config = dict(
    n_layer=26,
    d_mlp=1792,
    activation='tanh_gelu',
    norm='layernorm',
    tie_embeddings=True,
    parallel_block=False,
    init_std_up=0.054,
    decay_fraction=0.665,
    final_lr_fraction=0.0,
)
MLP neurons of a small language model. Each row is named by its layer, matrix (down: output weights) and neuron, and shows model dimensions 0-148. Each number is 128 + 32 x the weight over its row's rms, rounded and kept within 0 to 255. Numbers have three digits each.
A block is one neuron, or neurons of one layer that tend to fire together. After each block is what it responds to, as a language model described it from the Wikipedia text at the highest values.

L7.down131:100144168065114109127131155070162077167144154140182136115186144135136197165169107159171132101143134122116117143134121129134161081118123097162070093166153085142120116152127160138113135098111165125117081158078184133115103115128181102119115119127105112078179104097169128143110127117146140112182132103162132120077119091137128118037081081176084132165144156157141094080136120077103088046079159171184135154094153121137153175096125139119104178111156167131
L7.down442:117136135183105173148166130147106170179128094074165171153161142134167103130159097131093171109103115105115145142129118126116165112184164150171171122144116151158102138112162112212129089110082127133134140183137158132165081118096131079111119130126171119118115098122119114145170145129090130141083096148137155133128122141120120124107101147078071104125159163151069111125132039131103108110110104125134161105128149129130120102094095122111140101089103113119
L7.down698:088125163169094181133119149101136106198111136072151177143097146165151140166110133084095117117088117121083159138064135149103120157108131129090094189095173117157094167125168144114079149158139140090158167129133149143110206134099136166127109130106115186101111144157105164155129107071084158104174139113152062154155111144106078207085152163044108108129155166205173131113162127088129130143079127125232150133076182151126122098168082158129122132124119150110
L7.down762:143126120148089195088137147132140106193127142122151144100076080143093143126183164133058145109101089148106176134142167056105148133109095155103090176180143122152110107103112139115118075088091171133105115149112116150126103057159110080134085118124098109137153162180108054126073126117131125138190109093105134050142145151108130151174128112177134108082110072147123127127101162105140115148201132066115148147137117156141075135141092084051127156092134130098
L7.down824:108098145136071124099154160131134174142132139193118127172119103194162124155154158074098070070215124064161142115096114150139203122198090112133134078116125142124121100129113136126149115107132093154141116088147184144100117150139164151066112147166137166069151148167125143137149106159101140119163083122114150166082173158147093119136138139211069175082132173105184141068180132081117142171194164105195120125159122142158116127153107104160086171106158112123
L7.down1319:091137134135175139171148128162170168126060138126117135093143128160090103159144150174123070142149143102112160122144171145138099138148091102128147107160143131177066155157177149144074055152156114090150104141054139185135069033139131089097055127070178125132191144108150163170090074137106154105144105152142146149112139098114135102084111078142143103110197139120163129176125106148126128121079140128125146110076097171106078141132123120111128132110133136150
L7.down1645:118144117044107060183087091157112111155159087166167173131167165102087121143120179188150158180119099086173099180129153139154122121161138112161146128132123153124116099126137129156134146080122089136092112135140062104155120132140144130120074132111122113105105119167123110119151142089104085164182131110121138126192095118153130096148137174153133061189100116056132108076152126118114111065132098154129160171188153205120155084099120138134135106087131114153
L7.down1724:145147106153136140172090089163119103165127098121074093075089119123082078121139108167090111132096184156094140109137149110089104112051143120135125145174082124101143166149137109133077095089171103178159120156067093121138110150127111100089124169168160105099110099091106132127105150099152105167119176130082118147133188171147092165155103142103171094174158103100211117148098116111159090105085071141189107079110133175114095093139118127109138148113091126152
The last piece of a word split into subwords, above all "n" ending northern/southern/eastern before a place name, also monk, network, former, historian.

L7.down394:169130170151130146119161128125128112086151083138096120124126107074155102099101133152082081130158151147155101124152118091131155120169170156132050096096153110132154192150139145146178179118109093106138092171130152157119104126104171108167113176108114158112042132160117101177086102113140121097059116103193120086129128153064061138137145103109068096101121113161153161202061048134147115154127137093145183149099101118169126134122113114163087141130132106147
L7.down618:176192099103110116083138151091155125127099140101081161137134107164114171177109131047135111150167137177079143117162156121143076149173194123161146108148129111101134175157145146161116108156135133076139100149181141153094113149122083106140122155102145171170062117108117084177193119085121094140104119097178028104167119104155115157126164168107110090143147102154124105155123125148112044127082103083131085164131136158125108120055132114103136126118168141134
L7.down1013:131119181139103162111129101179128122112206139136136181160162120166113155117131064135115140085119131110162172137168154197163167125120121122109122129128128066082176116143149128105192192118124111119105120080106146151100152082124040133194113108101095139122158127167109066194129132110126120061111127146115149120115102104037099096078091123140079110173149160139108074126125111143162153098065096111146127103141046122117110093113079138077116152051161083105
L7.down1438:138168112094125130189132090155134113138145214099143115082113148115079110114089159113146102163156111175104165156126122183134109128127131114120121126090135083099111160193122157148118144206159113126173140135145096093181111099076154174111161170145105160201102127133142142119176127162127184112108102142094120118099160132155201137116134120128182111092111183159146155155106102141083183106080140111142149150190138106084092091130107122121139154131136153057
L7.down1477:137092143130082080148114147177079079146172166135150164175118105127108123087113102109145188124118164054161163089180058132157171141137165106119160141174088117108183114126128126121106103167051101105114101105106168093104093150116102120115091174109127125157071133158117148118156120176130139154088081118089116105100180091145089086165111158149127123167105116105138135141144170115200073087187100075110169144140124109162192108116120146089087154120164140056
L7.down1523:106120112127146112060123127201207044149118136129192152126147140162200175147110121110127070147140096095152146111121120135137119170108111075143127098085109102116139181033105136172174120161063105170173179075128112141140118171143109134101125139099143090144106071109130103147144109178180157171215152213194119141069147125114131171129115089139178129089158143086143160140163145165136086116075127164122115133130138143141130121133111149106110151110107130127
L7.down1564:114137109148106150114137118179105095139109140118076099162166159060163144113181108171175166137125151157104116112100125151129097098133074155138049160081081067169066134169062110107189141109181222128137101129114134093127129140122108132149157111108144148178140093089090074115085214087118113175103152097131110159142116134140154170155158101101069173160130051129181101121094199165101146134128126128075152094128132144123069083080111082133102141143084152156
L7.down1762:140176095145193155138138191117116141122109129109147102161159200102130140059144119175154139155168145112090116116139041125153126095111163079117122152179103108150088138077100170059149091171142062127128139077128140129077142114107120121156141173146133192122117099135190168162124111152089153111158119161145126125147061108145179114139138110139190153221085132107156106131152132114068099137088123100094093108076175174196142109115148095124164095100171137172
Final pieces of main verbs, mostly third-person -s or past -ed, as in consists, admits, occurs, appealed; also of after consisted.

L19.down402:134136155117175199168137121103130157064085128196116121082147133161144081157131167129151161079144182169146106094095104153156097175168124089096094177196069210126167151123123143125095177139140165145109121126152079095077137091131098129164088144114096137064145120164173096166070101099114193151150093122148118140049192149116089115073169113125114143194085125084121071193115099151135143125126186117148161130139095096154174145140141121179162060092135135142
Word-piece tokens that continue or finish a split word, mostly verbs: "of" beginning "often" after is/were, endings like replac-ed, caus-es, constit-ute, plus some plain "of", "in", "as" after is/was.

L19.down1699:169093151151123153163179107129122120109090102117117125152108130173142122033141075174185095124100118087167151108127170166131137136120142119136160123096161103128008117079108186165120099144097228113063094126053101162147120103101132108103171147133080142093111156132078099149129082124161099147134134205128152193155164127102138161104168142146069169146076104094169144176158113117041145050109148116114139097138106168164127154148103123170121114125115149134
Tokens just before a country or region name is expected, such as the n of Northern/Eastern, Country of origin:, in, of, commas, table pipes.

L19.down1255:131113124138142108128100111125116199112138040126122105143136147099165168107098168102124115160165079155149163111104142155163089163107088167106110089175105132136088095129092121190124102122124132169153143138151127125121174068106162153178133070196142130144148148162094145108111097131049099134146149189148124142128127144108220209103101063121129098092114156157128156126144137152156161153153101133156096134112104142080087059194148099129131167143128152235
Short middle pieces of words split across several tokens, e.g. camp-a-ign, part-ic-ular, Fin-an-cial, Viet-n-am, plus occasional table separators and commas.

L19.down277:151093119172135159145157082117110100113089155089079140186144200127167077151140160155191171140109113100121109109164187106114096075120101068145155118179109147122077113195128147112113114113168172134131104153094069160154142165113061185122179123140135112117161145141118166153121075146139214172149116123097083098085115156092142111109096100132126173144120155101143137087124126156109085124157092122163102160135167076106122096144113113108079051146129107169
Final two digits of years after a century prefix like 19/18/20, mostly in species authorities, citations and filmographies (18'74', 19'51'); weaker on later/was/also in biography text.

L7.down266:117118105094091167066168104125208088165145105141189078145119147139192085160182117134147089169135124143086137146113198109108120158120079151102118155211102129118138083135035162133134098128107157103124182151095125113121133134127151121163126122100190091152155098138091115099125174105101118107154167124150178153144124144097142104186126110144089112134134123113147132102093124098166113153136134123127101152158145171113052147125162128078127173122156126042
L7.down307:077190070109080135126135144155166158055129115151078157163117145141152092149135125152108112111090161147134109147132161148184116127130066145091134143156081093170162146139067066131140098119188173138086151109126119121119159100123131147146192115111113109160174169129111158096101115151142015127116134094175170159156123147122110092163108065115088157138208097123175110071127170150164167126130088097112089123103165116106133131129155156112133150143093142102
L7.down621:140150103055117140151066069154102109086128138146165079086097151152116157163167119134107144106177149138121105111163145179127114099169164190139149167158130096117149151158140110145172125137148137109130162113134042057156169085125151145125178099179141045119125168146137159154130129080146133151099161178068116192130104140123142140179142167089102108128168067163108130104086124161111166155169094182077168154112128189135102156117137129127144094198128090104
L7.down693:083106158109126126121113087165182124117153097117082101095146092089143053110108112115169126112160129123169117157118133104125113143064095128098159116160102142121109126172124167159095141124102151105132166118075113142162116125162166118114080130144172107146169099132078187113114176096090152102123150112202139110161140141110135093170197116076042155158054130091158107122158116107206107133149108021117122177130095140160112126122097121104103191144169090093
L7.down931:081157121102126157096070119191152093114121141134130142161136143123173145130141077159115123152211098165118109147130133086093132110178142139094178106149140116104101147142084149155114096112164114090143136045079093178092136087219152125127144101103111073199162108152176140183109110115107127111165197096141129125184155168058125116151122091141128116118201112114143128125107167131132144098108130144115178111134133095171060154140150154144129098135135125082
L7.down1106:121143143166140138149142119117109087144139067143161132136106147148137102102119170150109131121104122165160122151147079084114111128133147115140149115086170158180130150122144080093089142166120140158110089131135126175113183150124152087073113131126103066108127134152107144165077158154130127153094117106145115127095172163105083117149126091092082171081151158095101124150149124143088130131169159109043118137152120084119098108148093124171092104128120118073
L7.down1304:100111111159133184080142125090186100161147091147123117087124131108102099170125128156139141126121114146060110132076143106159138149145124156087179192123121115127135122150137148101102129131129134168091159183140153087107125130144164127139163093128147127173148107059128117088134131097077098118121081152077099117126147125156160169143183105123139132137143127128135132151064134131188196087089120119075129131180119137130048133123127096108110114056133150097
L7.down1642:083095092130169115143161085168172142116126062126103122160132124109211072139134110129131153143131161084196135151067068104092084148154093148132188099162185121112115145179086147057096111159108158115084128121161106151136135129148168108171148121128122072148126085088170161157143145107063128158202150147090147145140134154131173109141150153078083078069167190141146105123132146117117080156155081100153118136162127109209139147095124137102132135144136146050
Final digits of a year or decade (the 90 in 1890s, 56 in 1956), usually after a century prefix like 19 or 18, plus year in phrases like that same year.

L19.down899:098109128102161151126111145073238173162132143140058162140109116178113103173113140167097144124090137136110143114137128158088107105107173186077150155021148127174054081112115080161122112138112255145078055124104072131167159151145123150052131161099126158132135092117135114079105045127098148070177133130142123115086116156102154123140190175080113165128103146169136132142128146085152110111144124086106136081132133224137093172181139124112166152101126069081
Last token of a verb or linking word that takes an object, often a name next, e.g. tell-s in plot summaries, Distributed by, one of.

L20.down505:089107165165143133115162084174133170132133102082143152115144134145118132086166136124155116102062126118150094136164139088139076095092122117140130111088105187129104154120111149153166197176071129129139104114138136147091139172105120171122086125069131114122180097158171096082105098109160177153133160113190186096183176097116071163136109122109051130144148120084098152090153118092123118098076112121153136164169101035165109145100168103126118154076070147115
L20.down1199:101111070159107152118101122127096164096081154121089112134173141117131039200144112134153182162111130147131087126168112142133168150155097115186073084131161115172170148104124091124189147127159107119198141161162121113172189098096170077119141094109098107131117129215095123152110154160131104148080084136164138139127151116067160144154105070052099185138159133175121085121139158133100070153142121105198132205143127063168103177214140088160133138137139103119
L20.down1268:064124118113099108138131162102118132124099130167113112115126116150155161092130123135102177108157139117095093113133133113089089147121123052076154150150109128164165144156144101155108109104102110133139068094195088163108125073159127106058186151180109101082189132148149143186122178117151148127183102124103126102130193180119168115101185164125126127096130125084144111099192113158156118113102139130132193109176146134121133135128089068124152126153134165118
L20.down1307:157164142134139116116117074104129161145189150108142136137126140125137137080159101109141164135150167102122151099142161160129148098159149094137103138153137122112082130158081167114162116139150184073119118167148101091099078075140116136139094145136104134091163126202093151156148082103147178091114131154116190101123112153176157101138168108131100122121178099088143087082147091146106173142122124151149094101114130184122108197119100071222126111111105115103
L20.down1311:152119139141126175143114134083086170185164163119160141136109123161131121092159097126116188162088126176124121128142085109103120140110106100188232049171166119160170120080132081168098100063148168158113115148131128135155073157161167160147081130183228158121166097148076122177156169089140101133119147118112130146188134149181186096117158078076063124110148123094163074097120137094121082114093123140115157104167179099104144141161090173157149153160201150114
L20.down1513:138167067083146153160165125118103067176119069116147101177116180109046109152141094200121170149115145145125151095123118178171119087110065154123167112153092122116100119094122116156124110144097185071059121152137119131127140115152141112130117156094180124156164106141154148128097103128097092159097118144132132092147150121167163178124141123138119110107143135141123159135159177132135144201127149076181128143139153136118134123192052120130155111145148151117
L20.down1517:143109201116143182106150084092091096159169123144179132080173123129141151104120106094108165137103108166100154084123069215175122142081134163141147152085131122134161096113193133093156196081105183180143125160077108148073162123156128143120183132090109117132167169174161124140152054084055111140153116154166154137127132164085115151100127169102134136104143087121100135140131163133141099094148113136140130174143140108129181169107149020147153160091139122143
L20.down1727:133098110115145125120122097166137107113150152103132056103171101107179124115089125124107133112075125152114078127069149108113128127143132156143161153120123140099192125128184076073128113134154153152172116190117137183162096147117210189136143168123127096129077083126139069132110140131208167173091126142151131146105192146015071161109145123103102105158129090100147053174149092128088146139082121126099125067113175099150095130088142156157172100227147134064
The main verb (mostly was/is) right after a sentence's subject in encyclopedic openings, e.g. "It was built"; also years after "In" ("In 2014,").

L20.down27:057119162092094136150193112160116164139142094094090150163143110110123171161112122143129200098119149092127130157158118102115148122101128079127141155162178131101131085138136130140124120143080135145099131116129147167137146061128172125085163098141140155101187152069125172100096109100134134105098127153062147140176142109192113150138119137138064115141132125140133130153115138158150114155050114121157142113171134155128100112153081155146182091161066144134
L20.down167:093129130174127161082170135127155114174070119143080155097119148197091127200079109105142125136154120183125091080068093103098155213119152110052140133187156172119087135135217139180162124126141123120133049128102130188233143133106138144161103087125119125101113126091126121108135114110125099101116132127134109103153176156152072094139116139121105152072119103104167083201087159175148080118140093113103083091175133159141168137118131164157085143131190139177
L20.down380:143168138164140118178128160093167145165127171148118148126202134172127167138114128073130103122067091163158094089161115110188143105125087092079136054144141073069152114099106183133150174143156122143170089110136067141162190153183117156178138134143122111119124153109123155097101180118116091137156186130118092164113144126129068104155129151076169201190109096069143097110140111124181079184158168139091117129112118124134174130087147153166156082132164100126
L20.down728:119106123120119199187156119076182148255148170142115096109153134131113069149104058127164159090000097150119157079114107127153120185060110109166160192152127110087123107022139139152182146108079255146139131165094103134148134128140113099113120142104154092164145162173134061122150135084128130083176123126091103154140095120139096167141156110074110111098118077145147175136148125116160173138136129160106134104184131105138124167255156122155130118123097136112
L20.down1140:125106070088184144132141123062105151130116093159121138127070122181168111138199081086078054150119162190105111063137064154073162123124122176134147130136142140077120154175176189111138103156145153135104135134149127136155114119120108133171156072172119113144155111220167153143138140068104094113091142097139107174108141141139099131095135170119151138118141152148173116202159181191101076179143161054122106077176098094166154112172136175148143156134092131158
L20.down1565:118138095130139107123143106140141061139159135126192112152118100166134137121119112097126142097060164130068154077184139158154098150140102098103107163162086126113113134109140155152184161124094217130150070118168077110137120055092119139119163149133063148139105134151169099119172136025134116142097147130127115083133140052091111101153153123126114188163120141122118132141122154123168149063103154128074138175095086075135143119156156133140159090159099051119
L20.down1626:150144169143108142118118148140104128120156100106109069143133102165233085126119150150190114124073092092119137138119118146188085169094061194168148123201121137182138136116136123162173154114158114162169146124136122130135142069142131109104148117132162136217232091160169145085134137196055095114103156141092135167112122157047097099190133100142129090170114163137128169157148129107109112096093170097115136085152116125158127106168142139145098120144165109099
L20.down1744:181092120123165150199170123139133156133164184156115097112120136161187194110069136066130123160162152116146146089120079153124095115107078116088147074151162089074048115153113107102084147109086036100061106100123120131112150163192146156074123100140084127146112106072209119128148141085127102184203115121154107085169115090156096083090101110120103198099135169132125118130119095138139156157114161105159092050157080082172150150027148137144083139094112187117
Final piece or whole word of a verb in running prose, often a split verb before its object: constit-ute, pre-vent, fin-d, follow.

L20.down70:152127081157138164118133080101126087128133134156131118176147108130141119174142117120132121127080173158131149112142170151083143170158139164139130168121076116136173126164083189176105091125139072193137143105139195149099089135162130099129174120184120149153135063136167133137124163166090130134098141124141135114142154100067222086108095116087132154119100035095051152140152143134157169067120101081119162060150088191111068119039175148094179154118125072158
L20.down340:165135166154130094096110106146085060069090136113168140102136184033104134102108155169106164120151148124162156114132115168131081169099113126143059114145125095169128174084110088160119089133163110135130101037134169151169105111110175167157126115069112128123156153054077131102144122131125160079146111121146137136105148175120107148131156181150116106161160084138131073119153146158083124105070122170109136115162169112111158095121098131072127124121122139106
L20.down692:164148075145153094142143126120110145132147161133127126205082142181163182139114136103189139111130163067070124125141133153186126168060096108087174153157165129120160123118087108043156156141118128166056109198139152142137130122051083156105138178111147110138131140162133100111158159122102136106099181091119191159149086147168157094082136087146152118130122191143135152105109145137137068164177133164082094163175116115105138136112124094123088103085100156142
L20.down845:148189118194142171132141102121190133142164135165117123117066118132088115165117183139144157094111120105117135157136134149130160183118177131152136114112124095102155137147127137141119156174093137135076089179172118085148128106094106101117118143119139134143083119115144173084188112118175127156097059145124085119166142077174134133144108134093167158147125142131135163178116115148133150072156160137167121061134119124123203102086143058121142171149119169057
L20.down926:122126197159117141126112058122076090128109098095131181080082121104119134145103087126104147085149157174106153154104191082135094100130119077133106084108149172146118124131153082179068148135150105126171149137118130159037113071096122123093138070151127174112143102043103137086181184171109142064155156114145136174157129150183116176148149140137089125155113149123115067112144171118122160150161098128118119133146107165070140177196116148105106120076147124068
L20.down1061:097141151139106102152151109162109079105158110145171125157154130117151127113153117157106145153155075168172022132122144112130070176083134144044151105110158139132109117151099144107100134132140089136095148148148105062070160154124090162096110080117157133163179146081118083123117150085133149160200163185164096120105107115071102107116086165100109181148132127100158141100154087134124118075143178125103115167106092120150126086041127123057095134152118107091
L20.down1320:126112077137137128121154127137098137114153139193141138160175088151142179142130141147121172098086079146089175177158142141093162181144195182136139145120067164115129151154157165140072123089146152114123161120188176140112161115165151139107033131176089153157163115139101124099147074147114149156159116104081120149112109078103113128093154122155144112103108126115158133127146057167133138043097069143111114126194163191118152147162207110119175143106159132116
L20.down1582:099151081122106128118174143130100131144124159102150183077148182088140102126128110081090124107124060128067088080121037220133117116154170177163135157098099163116157146129133155120118110141149163177037128155128159124105087130165152144087179149123133099137137031137094102179147175160099077071121173102091104175056138133124149158116160171088200086164153173153101111107084150123201131160154150135185135132148092123129127053122113131182118144108089155157
The opening piece "Ad"/"ad" of split words such as Additionally, Administration, Advertiser; weaker on mid-word fragments (dis-ab-ilities) and table cells.

L7.down294:128187168176146178143172168074171102125093137101092153112101185172119127103121158131084127156153094129086207133129149136114128135106103147108137106164149112095151128110168113119054141152090074100138138177117075177071100160115072136120154127095111122133113155107148099086082096111121089154170134139135179132119142135118157143135115104158128130120210138121130095142099158097148112165029107082174171174112096166146113159119095152088150123087120075137
L7.down516:018088151130116154103100146116133075134109193154105107088123120128117166116121099139190180120173089148157184153094143117149131111155154139126131127111102141103065162069086112116166119167127119103168057099102219109182100114186187037144163110133161171146137101182143142087098106158083193080171138103167183116140165146151089151098133106141140123113158146126081131154139161082132139116077109119193147192132166135090127124099139154169144128139099113111
L7.down730:173121143072105118123140173105085089172152178108114109122097134136132142153140157036112147131140097131157113128120172097125119164099127107128125163081174132129117098118103091095150070145166128143142147142111099120101126118138088145129096153142140111141141170135141101092087085152098082151109134155122138144166067110172118124163131155096090131134120128132147088145151173073115086074120126148150119131224073116091145059128090128167154188123120204108
L7.down897:105115110102091080107096100201097081160131114078139154134167101128074093143171173114167087193097063150164159150099152131114080170081090110129140193139176156156119130118143153153115121136129132141158142096159142124068114114084107155130110144143119129094079129111126113034023141073199121096195136112149144116133196099135146106156126094146139145120134165095109104136147104084169118116183225065116148101148089108147114066107135115151121087124055135134
L7.down1029:152134108122119087122134104089159144104154080104129106095106140154109102113138110137140172146104124039115151102111140084092138141143165091074151127041104185143098167136107100150143139085136140139117113121151151054159136081119118099098143053156121129087110063119124138138131119201169110162219112118157107128177110140101066137152151093106164151140120104136199141127063086106137140132095115154157140101170063152095161076079079112137138172089139125192
L7.down1323:112081146104114135126144162150120082147162110134083195193146143199130137166143158106170096154104102120130111160116139187086142083099106095129139094104140122121095134110045140176151111138094112118189147103121124138097162120162130117122198148118152097134118145134185157139087136149127105120136132065079118142161185102188168120079067134168126136052086134214135142108137156108136137163143098170144188137108058109096128074094183115108172126114114123119
L7.down1382:153143124129204160122104093124050156100077202156141124150112104178112127175081079113162133121154089121133155120133094154132109133156166134165154096097095085123214187154155124154124137156142105099120133168080155186138087161081098176161173122080164138072144178162166097108129100077136179114131139151105121101174140149115129100099108076114161160121130146093145095118096069097167121157101169070140143204126072111099079111116138108109116168126145148149
L7.down1534:095131176106098181127133138140082082139112164149191132106102180125095112128096125170146075146168149100106146084097107145081080080111117117084117204118127140122146112119116077105171089094096116120112169146126129127179145142126056168155057133167135173088168144123151148130098113138121095146141043145092096126123106138171128160188125055118163150138114100152138121167100176124045077094105103189120124108116145122142103128104089146156129202098144147133
Word-piece tokens that continue or finish a word split into several pieces, such as ing, ic, ated, ations, es (commun-ic-ated, found-ing, Acc-es-s).

L7.down61:128131162075122110184120086104049159135098128085085151115116118151113146141117162120127100114138173087139138122143121161105131107155138201134104160090101093155131154137170095129135106186135179159111118071138105105171122134207196107154157146117143128114140133097153162110129126085111126119145146180157135090141102100169085158139128127136136114107164151090170128108120182125126115095108156113089142122085111112123153061099161139116137153109131140127
L7.down93:108123119174162161086088090168113138116124143112138161169109185148086179105161093179133134165163083203099106186158209114144149133083129160116130174181090137151111067097101145091136169159126190186146106118140111103132112128103180188114165080136128086114124146118141144143148133103142043166139165110147134107115180149148098087129141113090060054113162138134101121136151095075114166147154104156102113152080156176141104158163136171119085131064073113095
L7.down571:128150076050155110151106106182134125129154185126102107108136112195126096147115108176149089164105064173115101152185145107112146120187096179108167119107120155098135107097062163174052110150070129117161139138158041118110153130177116069099164114182130053147183091189117058133108167143086161180214147169162129145122130125109150101101134110083104111095147169120138094142162131085095127110139100126161129104134118149127136104104174165169124113096164135101
L7.down839:121112140102190110157132131098124145112125143134165180127087169134083160115150137098143147104069125145146132110137099180101197097049141112146097170160126165100106124009124098201124129134085148122102102114135137217065175127119098153177155103136182164111171150158148057200096106101094096127135177122119166168145170144195199079121117193066153205098100164141138146195137135152129109103099126163112180135125139141090151143110096130093124115145162108115
L7.down856:137142161148138136126135071145159138113137127097082150120110157119081122082117094156127137064113129188106108189127151134118169121190142104132133084140084074151144203084090114184083088154135119126174128075115072136189067128138150088136123064178148141177097158077139088148118114117157160099137140120136125125128150098120087132159125071161121133192244176150142083153141110121101116135060086169129065128109100133162175124138203225160145113145131149166
L7.down951:058187185133143180106085116080095096125116144156161137124138149160108143243131085083148131114126144140141104090129130128101142136136120070159160020159078174148114168100139093102105104140133114100112173136133101166105144171125103142142091131132155118120121082171125154029163110120147109126089105178129140110165134080148142146170155113092078126137200118124149095176157165116157032063084129159161119080078105167130131163087109137119124122203107110122
L7.down1455:105110145127109119139119113052169116115108108108144124134148133107126164198095125042143120145113120196099090114138151122105142134141127112132153061136188090168126146076147119143173117120102122096152146140111137181127139188126127153153106127105119125140116115087143118170126131152105112138063132078101119095177097116059145122123127128093110119145097164124112064130127168084184052197093115123119135157053141070136138113126135146111125150123147173149
L7.down1571:069173121098116169117244095098152101184114150112136120150115171142149162165130105143072132159126108137064077155132125139144075091132122182146111113124109091168133146124169100096104077153140230112157113110128121064181141146125123127107096100192111113182124119193157064142143079121142094124132157175128150123143129112060178186091130114089119132089131133151137056171124107105133126117076120164083159134100119107208107156128066108140132131155138154113
Inflectional endings split off a verb stem in running prose, completing the main verb before its object, such as caus-es, enroll-ed, offer-s, increas-ing.